Part of a small language model's weights.
Architecture: rotary positions, untied embeddings.
Training: a variant of Muon for these matrices, 13773 steps.
MLP neurons of a small language model. Each row is named by its layer, matrix (gate and up: input weights) and neuron, and shows model dimensions 64-159. Each number is 50 + 10 x the weight over its row's rms, rounded and kept within 0 to 99. A neuron's up and down rows have the sign that makes its largest values positive.
A block is one neuron, or neurons of one layer that tend to fire together. After each block is what it responds to, as a language model described it from the Wikipedia text at the highest values.

L7.gate570:70 64 39 46 42 39 53 62 48 34 46 58 35 65 54 50 61 56 80 46 65 68 54 56 42 47 30 47 27 38 28 66 42 45 55 54 34 41 53 51 61 45 54 46 47 61 45 66 48 50 43 63 55 48 49 35 45 68 43 51 33 52 43 50 56 46 57 61 54 23 46 42 64 55 50 41 40 51 28 47 72 44 39 51 69 54 67 50 55 55 33 41 62 46 60 62
L7.up570:73 71 38 46 41 47 50 46 64 51 25 43 47 79 54 55 36 54 53 48 52 52 59 40 31 57 44 59 58 52 57 50 43 55 54 47 38 53 45 47 46 41 44 52 67 40 36 60 40 43 41 54 55 45 51 59 45 56 63 51 44 47 35 50 52 45 53 49 62 36 40 58 45 41 45 44 37 50 51 46 62 47 51 42 57 52 46 52 30 52 57 47 52 55 54 47
L7.gate725:64 58 55 45 49 56 44 55 50 44 54 52 53 50 54 42 44 57 53 40 59 54 43 51 34 57 72 57 40 37 31 83 40 80 51 54 49 46 56 51 51 49 53 45 43 47 39 46 51 71 64 53 44 39 58 52 34 71 59 38 51 33 61 55 48 68 47 39 52 44 43 53 40 52 62 41 51 53 55 49 52 52 57 43 61 59 55 44 44 64 59 38 56 38 43 57
L7.up725:61 41 39 60 47 51 49 49 66 42 38 39 56 53 49 55 49 72 53 46 57 44 64 32 49 28 44 50 57 57 47 73 50 58 45 52 35 41 47 45 46 43 49 55 46 48 33 55 44 45 48 70 67 41 44 37 50 65 56 42 41 42 46 47 49 60 41 49 64 51 56 27 31 41 60 49 50 56 44 54 67 19 65 64 45 47 44 45 49 48 53 43 60 41 44 63
L7.gate1039:58 43 46 54 58 51 55 54 64 50 45 53 48 43 48 52 44 45 52 58 49 67 72 40 57 52 37 57 32 55 55 38 47 55 47 48 58 52 54 40 65 47 35 44 42 49 38 62 52 56 52 50 72 46 62 42 43 62 69 67 58 55 59 38 45 44 57 43 61 47 41 61 47 35 46 59 45 50 30 40 64 42 55 41 52 42 65 52 47 60 75 49 63 59 56 60
L7.up1039:66 41 46 51 39 67 52 56 43 46 48 50 46 51 53 32 55 54 64 54 57 50 53 41 51 65 52 44 52 44 37 57 48 49 55 50 46 62 57 49 64 54 53 42 53 56 50 68 47 34 49 48 61 54 34 47 57 60 59 60 55 54 49 36 45 55 46 51 53 52 45 54 28 38 40 50 55 67 41 44 56 57 46 54 56 50 45 34 48 53 49 39 54 54 55 35
L7.gate1183:41 67 32 48 51 42 56 53 48 38 65 40 56 60 51 35 52 63 49 45 51 19 43 45 52 43 49 51 44 69 25 59 43 43 54 44 60 49 32 67 59 54 58 54 49 41 58 49 69 51 46 42 54 60 56 61 39 55 42 36 48 45 53 75 54 42 51 54 52 52 46 42 60 50 33 40 51 61 61 74 43 53 36 52 45 38 51 42 51 44 44 69 46 42 52 36
L7.up1183:46 57 33 46 62 55 49 63 58 43 37 30 27 48 53 61 76 54 51 50 56 44 49 49 36 47 48 72 56 44 50 68 59 62 40 69 48 63 41 57 51 47 57 65 51 36 55 41 56 66 43 52 45 36 45 42 51 54 61 53 34 40 62 58 52 47 52 53 46 55 59 63 54 45 53 34 59 42 49 46 47 46 46 55 73 52 57 54 47 71 54 61 53 33 55 57
Description: Mid-word "-a" syllables. Short consonant+a syllable pieces inside foreign or unfamiliar words and names, such as ha in noukhadha, sa in Essa, da in Dekada.

L2.gate667:61 54 45 61 45 62 56 30 67 59 66 58 33 41 69 54 55 51 53 60 35 50 62 58 38 57 55 63 54 51 47 49 57 40 55 67 51 42 70 56 39 59 41 38 48 42 51 65 50 68 34 53 37 44 58 58 46 40 41 44 40 50 42 43 38 48 58 53 61 63 49 58 35 45 46 47 36 45 65 48 43 61 28 51 51 47 26 60 42 48 43 58 41 41 52 38
L2.up667:53 59 37 60 53 56 44 49 53 69 68 44 50 45 64 56 50 51 57 68 42 40 73 55 37 70 52 42 51 69 31 44 49 44 57 45 54 56 55 45 44 46 53 49 54 56 60 60 48 43 52 60 47 51 56 57 62 42 61 52 53 60 48 63 38 31 49 51 53 55 48 51 53 40 40 34 59 18 49 39 46 61 52 54 61 65 30 57 48 59 40 35 46 30 34 47
Description: Relative clause openers. Relative pronouns and adverbs opening a clause after a comma or noun, such as who, whom, which, where, plus some participles like depicting and having.

L3.gate349:56 57 40 51 49 56 43 38 44 45 43 58 56 70 55 54 53 40 37 26 41 37 51 60 48 50 35 46 42 37 47 54 35 45 57 45 46 59 52 51 68 50 52 55 58 50 68 45 53 60 62 45 46 44 47 43 50 45 62 70 52 54 52 36 46 44 56 38 43 54 63 58 40 47 42 51 63 48 35 46 48 52 46 47 45 61 36 47 44 47 47 56 53 55 51 67
L3.up349:47 58 41 44 44 62 55 45 73 44 50 43 41 32 58 61 32 37 51 41 44 44 43 50 54 43 53 46 34 32 40 50 44 50 40 54 27 65 51 56 69 53 43 44 47 34 52 39 52 66 40 47 55 44 42 64 55 40 67 64 52 47 60 45 62 54 50 43 57 52 45 52 49 51 70 44 62 47 46 57 49 43 41 47 48 56 68 39 59 40 53 52 55 55 64 64
L3.gate954:40 53 44 43 53 38 36 47 51 59 33 51 58 39 41 48 41 61 68 69 40 51 52 62 61 44 42 40 44 53 67 49 71 53 32 42 50 45 43 56 41 46 68 41 42 39 65 55 51 37 42 47 48 51 54 64 66 44 38 63 26 65 68 54 54 29 48 55 47 40 43 55 51 64 39 52 47 36 62 50 46 63 53 67 44 54 43 40 55 44 57 67 45 52 60 41
L3.up954:90 46 46 47 34 41 40 60 35 48 68 43 58 61 49 46 46 48 59 45 50 44 44 60 44 49 49 39 56 65 31 54 60 38 53 45 65 60 37 62 55 51 63 37 55 42 45 57 44 51 42 53 52 46 51 39 58 50 54 62 41 46 57 52 37 36 47 52 55 65 48 69 62 51 54 51 75 49 68 56 65 52 51 66 52 54 52 69 42 49 49 64 51 49 29 48
L3.gate1340:55 48 69 32 40 41 55 40 45 62 52 54 51 44 29 49 35 65 40 69 41 44 48 31 49 42 65 31 41 31 35 48 49 66 55 41 39 55 48 67 56 47 40 37 59 51 56 38 48 48 48 42 52 52 67 53 49 51 57 64 49 40 56 53 60 55 80 49 54 49 52 69 54 50 32 54 41 60 23 51 58 53 55 58 54 51 47 45 45 61 50 51 45 30 44 54
L3.up1340:46 41 64 52 32 52 52 58 42 55 29 44 40 58 41 55 47 49 38 45 48 54 37 40 28 58 58 45 36 52 47 42 40 58 39 56 42 43 56 37 48 51 48 61 49 52 54 38 58 36 50 60 45 51 39 52 60 38 51 52 68 54 56 55 54 35 50 44 65 72 45 32 52 45 55 43 44 49 61 41 39 74 47 53 52 48 58 46 54 62 43 37 44 46 39 53
L3.gate1396:44 45 33 46 40 51 41 46 62 48 45 57 59 47 46 53 56 54 58 53 58 55 47 41 56 41 35 56 82 40 42 35 68 61 56 51 61 78 47 58 70 60 38 46 56 41 59 61 60 46 53 41 64 43 61 37 50 33 41 43 55 46 53 44 63 34 62 63 49 65 56 67 47 55 59 78 66 69 48 68 52 57 57 69 55 50 56 39 53 62 65 54 48 49 50 47
L3.up1396:50 56 43 63 39 49 37 47 43 37 41 60 48 55 42 52 47 54 41 40 63 45 51 55 47 50 68 38 49 35 59 52 56 50 57 40 39 41 38 52 27 35 59 36 52 36 36 53 48 57 49 56 71 47 44 58 40 38 47 81 63 43 60 45 56 59 51 42 54 50 51 40 48 55 49 53 57 35 70 55 51 62 58 61 40 54 57 57 61 51 55 46 60 65 53 48
Description: Word-completing suffix tokens. Final pieces that complete a split word, especially past-participle -ed before by, as in Preceded by, Succeeded by, survived by; also noun endings like Medicine, Education.

L2.gate152:39 48 55 61 42 39 46 59 37 60 53 45 54 40 27 53 35 58 37 59 18 54 48 55 51 57 51 54 40 46 35 56 49 48 52 59 50 71 43 55 48 50 44 44 54 44 29 61 48 61 44 36 53 62 24 50 39 46 47 58 32 51 48 61 50 53 66 58 49 65 51 38 57 51 28 41 59 53 64 48 47 52 33 52 43 39 52 44 57 56 47 45 59 48 40 31
L2.up152:42 45 52 41 45 47 62 44 46 53 40 54 41 39 42 41 44 20 49 55 44 54 77 61 40 54 51 45 56 54 53 60 54 53 46 57 45 57 46 45 66 43 48 44 44 50 44 64 39 58 30 51 46 62 45 65 58 54 43 47 21 54 49 66 41 65 57 66 55 71 49 50 57 48 46 31 72 53 48 54 43 49 47 68 59 29 39 40 60 55 61 32 38 43 57 33
Description: Mid-word pieces in lists. Word-internal pieces and apostrophes in infoboxes, tables and coordinates, e.g. Succeed-ed by, O'Hara, Men's, minute digits in 120°31′.

L7.gate99:48 60 39 52 52 44 51 40 51 56 63 42 36 43 42 41 62 53 44 63 59 51 53 43 43 74 49 59 58 51 49 55 37 35 49 67 60 67 51 33 55 44 53 37 56 45 49 46 36 32 60 59 44 59 58 44 32 38 42 54 63 55 50 44 66 50 46 43 50 52 56 49 46 44 35 50 46 50 34 56 31 37 57 52 62 43 45 48 21 49 42 47 56 56 55 58
L7.up99:42 71 45 62 48 40 41 53 56 67 47 52 65 46 52 64 60 48 53 67 41 53 53 41 75 42 34 62 39 48 42 47 53 55 59 52 54 62 60 40 64 58 56 66 53 39 45 43 47 57 53 56 53 54 63 52 32 32 53 55 48 36 32 72 63 33 56 38 52 71 37 40 39 33 46 46 42 42 53 27 34 42 61 66 42 55 45 66 56 44 43 53 46 63 39 64
L7.gate496:45 33 36 46 47 43 66 41 74 55 62 74 47 47 63 50 51 28 60 50 39 48 51 49 35 53 59 49 39 51 52 39 44 51 53 51 64 55 42 49 52 33 56 38 49 49 64 37 46 58 40 39 33 28 38 48 50 58 66 46 54 56 43 47 51 61 57 49 21 29 48 55 35 49 61 66 38 50 68 44 47 64 47 52 47 61 36 62 31 48 45 49 40 44 53 52
L7.up496:68 51 52 53 39 31 53 41 57 44 45 59 64 47 33 52 64 49 39 49 62 35 58 45 43 43 44 46 42 53 37 59 55 25 55 47 42 56 26 44 52 46 63 47 46 56 58 52 55 55 44 46 58 52 34 35 57 51 56 54 65 49 61 50 45 53 46 48 33 44 41 53 45 37 55 41 50 49 47 38 63 56 53 48 44 57 32 44 54 38 40 47 56 46 51 49
L7.gate894:73 44 44 58 43 47 69 55 51 42 42 57 56 65 64 45 74 53 43 40 58 44 45 34 55 55 56 58 33 52 43 49 41 46 31 65 46 60 45 41 43 48 34 39 39 48 55 59 64 52 61 58 51 54 40 54 56 65 66 57 37 51 47 38 49 41 65 51 69 58 45 48 46 38 52 45 44 48 43 45 54 38 81 40 57 59 64 31 29 43 35 56 46 46 59 47
L7.up894:60 37 31 60 62 57 51 42 41 47 51 45 43 62 54 62 64 27 58 42 40 37 35 51 45 47 38 57 29 39 66 21 45 54 40 75 37 46 38 43 55 38 39 59 40 71 48 49 37 49 61 43 48 57 56 54 42 50 41 66 43 58 56 41 68 57 51 42 57 59 55 41 38 51 35 64 74 55 45 45 62 55 36 43 67 56 50 50 37 47 52 66 74 46 74 84
L7.gate1310:43 65 48 65 65 62 29 37 47 31 60 38 60 52 38 51 43 42 55 59 62 40 38 52 33 65 50 52 45 50 35 66 61 36 36 45 39 58 56 53 58 48 36 43 50 50 52 43 55 46 51 42 52 41 48 60 38 50 53 35 49 27 46 66 66 52 47 56 53 74 50 29 45 41 50 48 74 41 57 43 73 57 46 57 43 26 48 36 45 65 61 45 65 36 66 50
L7.up1310:46 66 40 58 57 62 48 54 35 58 51 59 61 44 57 57 52 44 60 58 50 50 46 49 36 56 56 58 44 41 44 78 51 32 37 51 65 51 60 46 67 40 36 51 47 40 74 27 47 56 65 47 58 61 46 57 56 55 51 33 44 66 41 49 78 61 53 50 49 49 50 30 50 50 42 50 64 41 61 44 41 67 36 49 31 41 52 40 27 57 56 67 58 29 54 52
Description: Passive past participles. Past participles in passive constructions after was/were/be, often before by or to, e.g. forced, translated, inspired, adapted.

L3.gate206:44 58 58 45 41 49 49 47 70 48 52 59 50 45 46 68 60 55 53 54 48 53 53 54 53 46 35 81 63 58 45 44 53 56 51 61 62 54 53 47 43 24 49 37 61 37 60 60 49 54 60 66 34 28 57 60 50 50 49 64 56 67 44 45 50 42 51 64 58 66 34 53 38 38 69 32 50 44 52 31 49 39 54 46 50 54 25 56 54 51 54 56 50 37 39 54
L3.up206:62 39 55 57 51 64 72 61 55 44 52 59 45 42 53 65 35 39 51 51 59 48 52 41 49 46 51 76 51 48 42 47 44 37 56 56 37 51 55 69 49 52 74 54 52 40 57 63 56 53 67 56 43 54 41 60 39 39 45 32 43 64 42 65 53 43 52 47 60 51 40 50 44 46 39 56 64 47 50 45 38 48 58 37 21 49 37 62 45 58 60 33 55 49 46 31
L3.gate982:58 34 43 55 51 39 42 56 43 70 51 38 57 58 58 62 67 39 57 64 45 53 40 59 65 61 43 75 64 45 56 37 65 52 48 54 55 48 52 56 65 61 61 50 57 67 55 30 56 78 43 51 61 59 51 39 62 68 51 34 47 59 45 49 49 58 55 57 64 28 38 53 59 46 23 53 42 43 68 58 55 50 35 55 41 59 69 67 41 45 59 51 39 52 51 44
L3.up982:70 47 69 54 42 45 54 44 70 33 58 36 45 62 51 66 57 38 60 54 47 35 44 50 51 41 65 52 59 43 39 60 50 47 62 34 60 50 58 64 55 53 47 33 56 49 42 55 72 62 58 63 69 47 46 46 41 53 59 59 62 52 21 55 53 39 47 36 43 60 34 34 50 69 41 52 44 31 57 57 40 56 49 64 63 55 51 54 55 57 60 63 52 57 58 47
L3.gate1503:46 37 53 46 54 56 56 37 53 50 42 50 38 54 44 55 41 57 41 55 60 32 53 57 51 45 38 34 63 49 49 59 44 31 51 50 51 46 58 77 34 61 56 60 45 46 61 56 59 47 38 54 39 52 53 55 53 33 55 51 43 62 64 63 59 39 54 55 38 38 52 52 43 49 45 19 46 54 57 59 44 44 45 58 43 62 41 41 61 43 31 36 48 63 39 57
L3.up1503:35 50 43 30 54 58 54 50 42 44 61 53 45 45 42 43 53 72 46 49 37 58 52 59 46 41 60 56 48 32 53 53 48 48 53 65 34 69 50 42 61 50 63 68 47 37 50 55 51 45 54 50 44 43 21 76 64 58 44 59 64 36 52 65 60 30 48 55 60 53 66 58 50 64 42 56 40 44 71 61 34 56 42 51 53 47 43 64 55 59 50 54 47 40 45 50
L3.gate1504:60 72 41 55 42 62 58 42 47 33 54 49 64 27 40 57 47 49 39 53 52 40 49 60 40 51 58 44 51 56 57 55 52 60 43 49 63 54 58 55 54 34 58 41 47 58 59 38 50 51 49 50 48 53 57 68 55 62 44 40 50 56 46 44 45 40 56 24 34 65 53 41 57 50 53 50 56 39 65 62 38 62 49 58 45 53 38 40 61 45 49 67 48 52 52 48
L3.up1504:55 52 47 55 70 40 59 61 57 61 60 58 45 45 51 51 46 55 51 50 68 50 53 37 43 50 30 49 38 51 41 52 54 25 67 46 45 56 64 48 52 43 66 51 46 51 42 38 57 55 60 62 47 53 54 62 69 56 51 39 47 52 45 44 51 47 54 61 40 60 51 44 63 49 56 44 46 44 67 30 57 52 52 50 35 58 29 42 68 42 43 55 46 40 40 42
Description: Relative clause openers. Relative pronouns starting a clause after a noun, often after a comma, such as which, who, whom, that, what; occasionally other clause-linking words like because.

L2.gate1478:61 63 56 55 49 64 29 51 48 47 56 65 47 53 46 62 38 50 43 70 56 64 38 50 24 54 42 36 47 57 37 70 53 59 47 31 66 51 46 47 50 46 43 32 49 39 35 60 51 56 44 53 53 54 63 51 53 56 50 63 63 36 50 29 33 48 52 51 57 41 36 42 56 59 51 59 59 39 44 45 60 40 48 55 46 48 41 45 60 53 67 53 42 40 51 60
L2.up1478:61 54 42 65 57 60 44 41 44 49 52 37 47 51 53 49 53 44 55 54 52 66 35 60 61 49 63 49 34 47 61 45 31 55 52 43 67 59 54 52 45 27 47 48 31 55 54 63 34 58 61 49 43 61 43 47 59 60 50 48 40 35 43 59 36 49 58 39 59 60 33 49 52 55 55 62 40 48 56 47 45 53 50 44 52 56 22 47 50 59 42 47 44 44 49 52
Description: Name-start word pieces. Opening pieces of proper names, mostly given names or place names split into several tokens, often in tables or lists, e.g. Ana(stasia), Kha(rkiv), Leon.

L7.gate315:56 48 52 39 66 60 53 37 46 44 45 58 38 51 50 46 52 45 40 51 44 54 47 48 52 45 30 50 65 48 43 53 52 49 51 58 46 57 58 74 49 44 44 38 46 51 56 45 43 57 51 28 67 49 37 41 62 51 34 65 52 48 53 54 52 55 53 63 71 53 60 51 63 52 44 64 48 70 50 52 52 51 21 65 34 53 48 55 58 40 52 57 37 40 61 67
L7.up315:51 39 55 73 45 63 36 57 52 43 48 43 44 71 43 45 49 51 61 43 33 46 42 65 45 60 32 46 41 57 38 44 56 56 42 54 37 44 54 55 58 64 57 42 56 54 36 56 57 43 66 52 51 65 68 50 52 37 41 47 52 38 36 69 53 47 59 43 44 50 76 57 37 38 41 60 43 48 65 53 48 34 34 68 47 42 52 56 53 55 43 38 38 62 42 51
L7.gate381:33 46 55 57 42 74 49 51 57 37 63 42 63 40 44 49 53 56 49 48 48 55 56 44 47 52 38 54 51 55 45 43 52 48 58 52 59 44 41 50 45 58 39 49 35 55 36 46 36 40 50 41 46 63 49 39 57 40 57 45 38 38 35 49 44 33 42 47 57 51 55 49 60 43 52 41 57 52 39 44 59 52 48 56 56 45 51 48 56 50 51 52 38 51 30 45
L7.up381:29 61 53 56 58 64 44 40 50 44 47 53 36 65 39 57 60 61 42 65 53 56 39 44 46 55 45 65 42 65 35 39 63 33 52 44 26 47 42 33 46 47 27 41 54 59 44 50 55 39 50 44 47 43 40 32 52 48 62 45 58 60 34 56 46 52 47 56 50 47 49 56 45 36 52 49 68 54 39 59 47 41 42 37 48 53 54 49 62 51 36 63 48 40 46 57
L7.gate457:54 30 47 57 47 70 37 43 23 31 36 58 57 56 49 54 38 31 64 43 54 31 54 62 56 48 50 60 46 58 46 50 59 52 51 43 43 40 36 45 62 57 71 53 40 55 56 59 47 46 51 43 49 53 44 33 58 52 56 43 52 52 67 44 48 50 41 44 48 43 52 47 40 39 51 45 70 44 50 31 70 65 40 36 46 56 48 63 41 63 48 49 41 51 45 39
L7.up457:35 62 69 53 64 72 63 52 18 62 51 40 68 51 60 51 29 30 61 57 51 56 53 68 48 43 52 73 50 64 50 42 44 35 50 52 42 37 63 63 63 46 52 58 40 47 36 56 43 51 59 55 46 44 34 49 56 28 74 48 57 45 42 48 71 50 51 47 60 54 42 45 52 38 39 52 65 41 52 31 47 62 32 51 31 66 53 53 50 76 54 51 43 48 46 49
L7.gate644:46 56 60 53 59 57 50 58 46 40 40 39 62 35 55 58 58 57 70 57 45 32 56 33 41 32 50 59 58 59 34 67 67 51 50 59 29 52 31 59 47 66 48 51 40 40 54 50 43 38 55 48 52 36 37 49 67 55 46 56 62 42 39 54 44 55 41 48 63 52 38 27 64 60 58 70 59 66 59 41 49 59 43 48 46 47 39 52 57 70 50 48 57 33 41 46
L7.up644:40 42 65 58 50 49 59 51 47 44 32 57 57 41 49 38 54 72 64 45 68 41 19 46 54 38 45 66 54 58 50 44 59 50 54 46 62 64 50 57 50 51 42 56 42 46 42 54 49 55 47 27 54 38 54 56 40 64 31 44 46 71 34 44 41 59 46 39 48 57 63 77 32 43 50 68 59 60 73 45 39 60 27 42 41 55 56 32 63 54 54 64 50 61 53 48
Description: Pre-verb subject slot. Fires on the token that opens a clause right before its verb, mostly relative pronouns which, that, who after a noun, plus it, have, once, then.

L3.gate375:50 46 53 54 47 68 54 37 56 62 60 58 68 58 39 42 39 37 58 58 52 60 58 54 46 59 39 59 66 60 55 61 55 33 37 48 45 42 61 56 51 59 36 45 45 38 57 56 29 61 66 51 46 55 57 45 52 36 57 57 37 38 48 62 45 59 45 63 42 44 69 61 48 41 48 46 54 56 48 43 60 39 56 60 49 31 54 55 57 52 38 47 41 50 44 55
L3.up375:45 62 56 47 63 63 45 40 62 52 67 56 53 55 44 35 33 66 69 62 63 42 44 44 56 54 31 45 37 61 28 44 47 53 55 51 50 63 45 68 54 48 70 58 48 46 49 51 53 46 39 57 63 36 43 43 61 57 64 76 44 46 44 52 61 56 50 67 41 56 50 39 43 44 66 42 42 47 43 41 58 46 52 65 69 52 39 50 40 57 59 48 36 52 49 53
L3.gate612:56 56 41 46 45 44 41 37 44 48 33 57 41 47 20 61 45 61 65 50 49 61 39 57 45 69 51 45 65 50 57 53 53 49 49 43 54 36 48 66 30 34 41 45 40 49 64 40 44 61 61 43 57 56 56 46 64 58 58 60 66 25 42 61 61 55 64 45 50 65 43 31 45 62 60 53 46 57 55 58 63 50 40 49 47 34 57 44 78 48 46 30 54 51 47 52
L3.up612:40 61 48 47 46 29 63 38 39 60 59 46 35 39 45 38 47 57 63 50 54 60 54 53 32 47 53 50 52 44 60 64 52 50 42 46 35 49 54 63 31 53 54 61 53 47 36 44 45 38 57 52 39 42 60 74 66 60 64 54 47 57 47 58 56 48 50 41 49 54 65 61 57 57 50 61 46 51 57 57 48 60 41 43 59 44 37 35 64 46 51 42 43 58 55 57
L3.gate823:62 83 43 58 55 47 49 48 67 60 57 58 45 60 52 72 59 47 59 48 68 65 44 64 53 55 43 58 54 65 39 68 48 41 39 48 54 47 45 54 64 43 49 58 53 49 62 54 41 62 63 58 49 49 64 56 60 44 46 41 41 41 55 57 37 54 49 34 43 49 63 61 64 47 49 55 70 67 39 41 43 48 62 31 75 44 53 56 52 49 19 47 60 36 83 45
L3.up823:29 46 51 66 40 49 52 43 70 63 52 69 66 57 39 51 54 52 30 53 49 84 54 61 54 46 56 51 21 49 66 45 47 38 66 40 55 52 46 42 33 45 66 45 48 49 58 66 40 48 51 58 54 68 30 62 43 65 43 64 51 45 45 45 21 49 51 51 56 39 51 43 42 66 53 47 53 54 48 46 62 61 55 69 54 52 55 41 47 46 72 45 46 56 36 63
L3.gate911:41 43 37 55 60 43 28 52 53 38 48 64 39 45 68 42 42 51 56 50 54 50 58 41 67 52 50 59 47 53 63 42 67 31 39 58 61 39 37 41 57 52 35 49 48 37 53 38 40 42 60 69 59 43 39 53 52 30 54 51 50 49 49 47 55 45 60 47 50 45 41 59 39 45 53 46 54 62 58 52 85 60 68 71 48 63 53 42 40 67 54 37 51 43 48 55
L3.up911:46 62 53 58 48 50 52 68 40 50 62 41 37 52 61 43 35 37 55 51 60 33 64 48 30 61 37 34 49 47 58 70 40 55 43 51 50 38 64 62 51 48 38 65 48 53 71 45 46 39 53 51 53 50 38 51 24 64 30 28 60 51 57 59 59 47 65 55 50 38 47 52 50 53 48 56 44 60 53 64 52 47 63 67 43 60 46 55 30 55 45 37 65 53 32 65
Description: Ana- word-start fragments. Short letter fragments that begin or sit inside a longer word, strongest for capitalized Ana- (Anaheim, Anastasia, Analysis), also mid-word pieces like na, al, ar.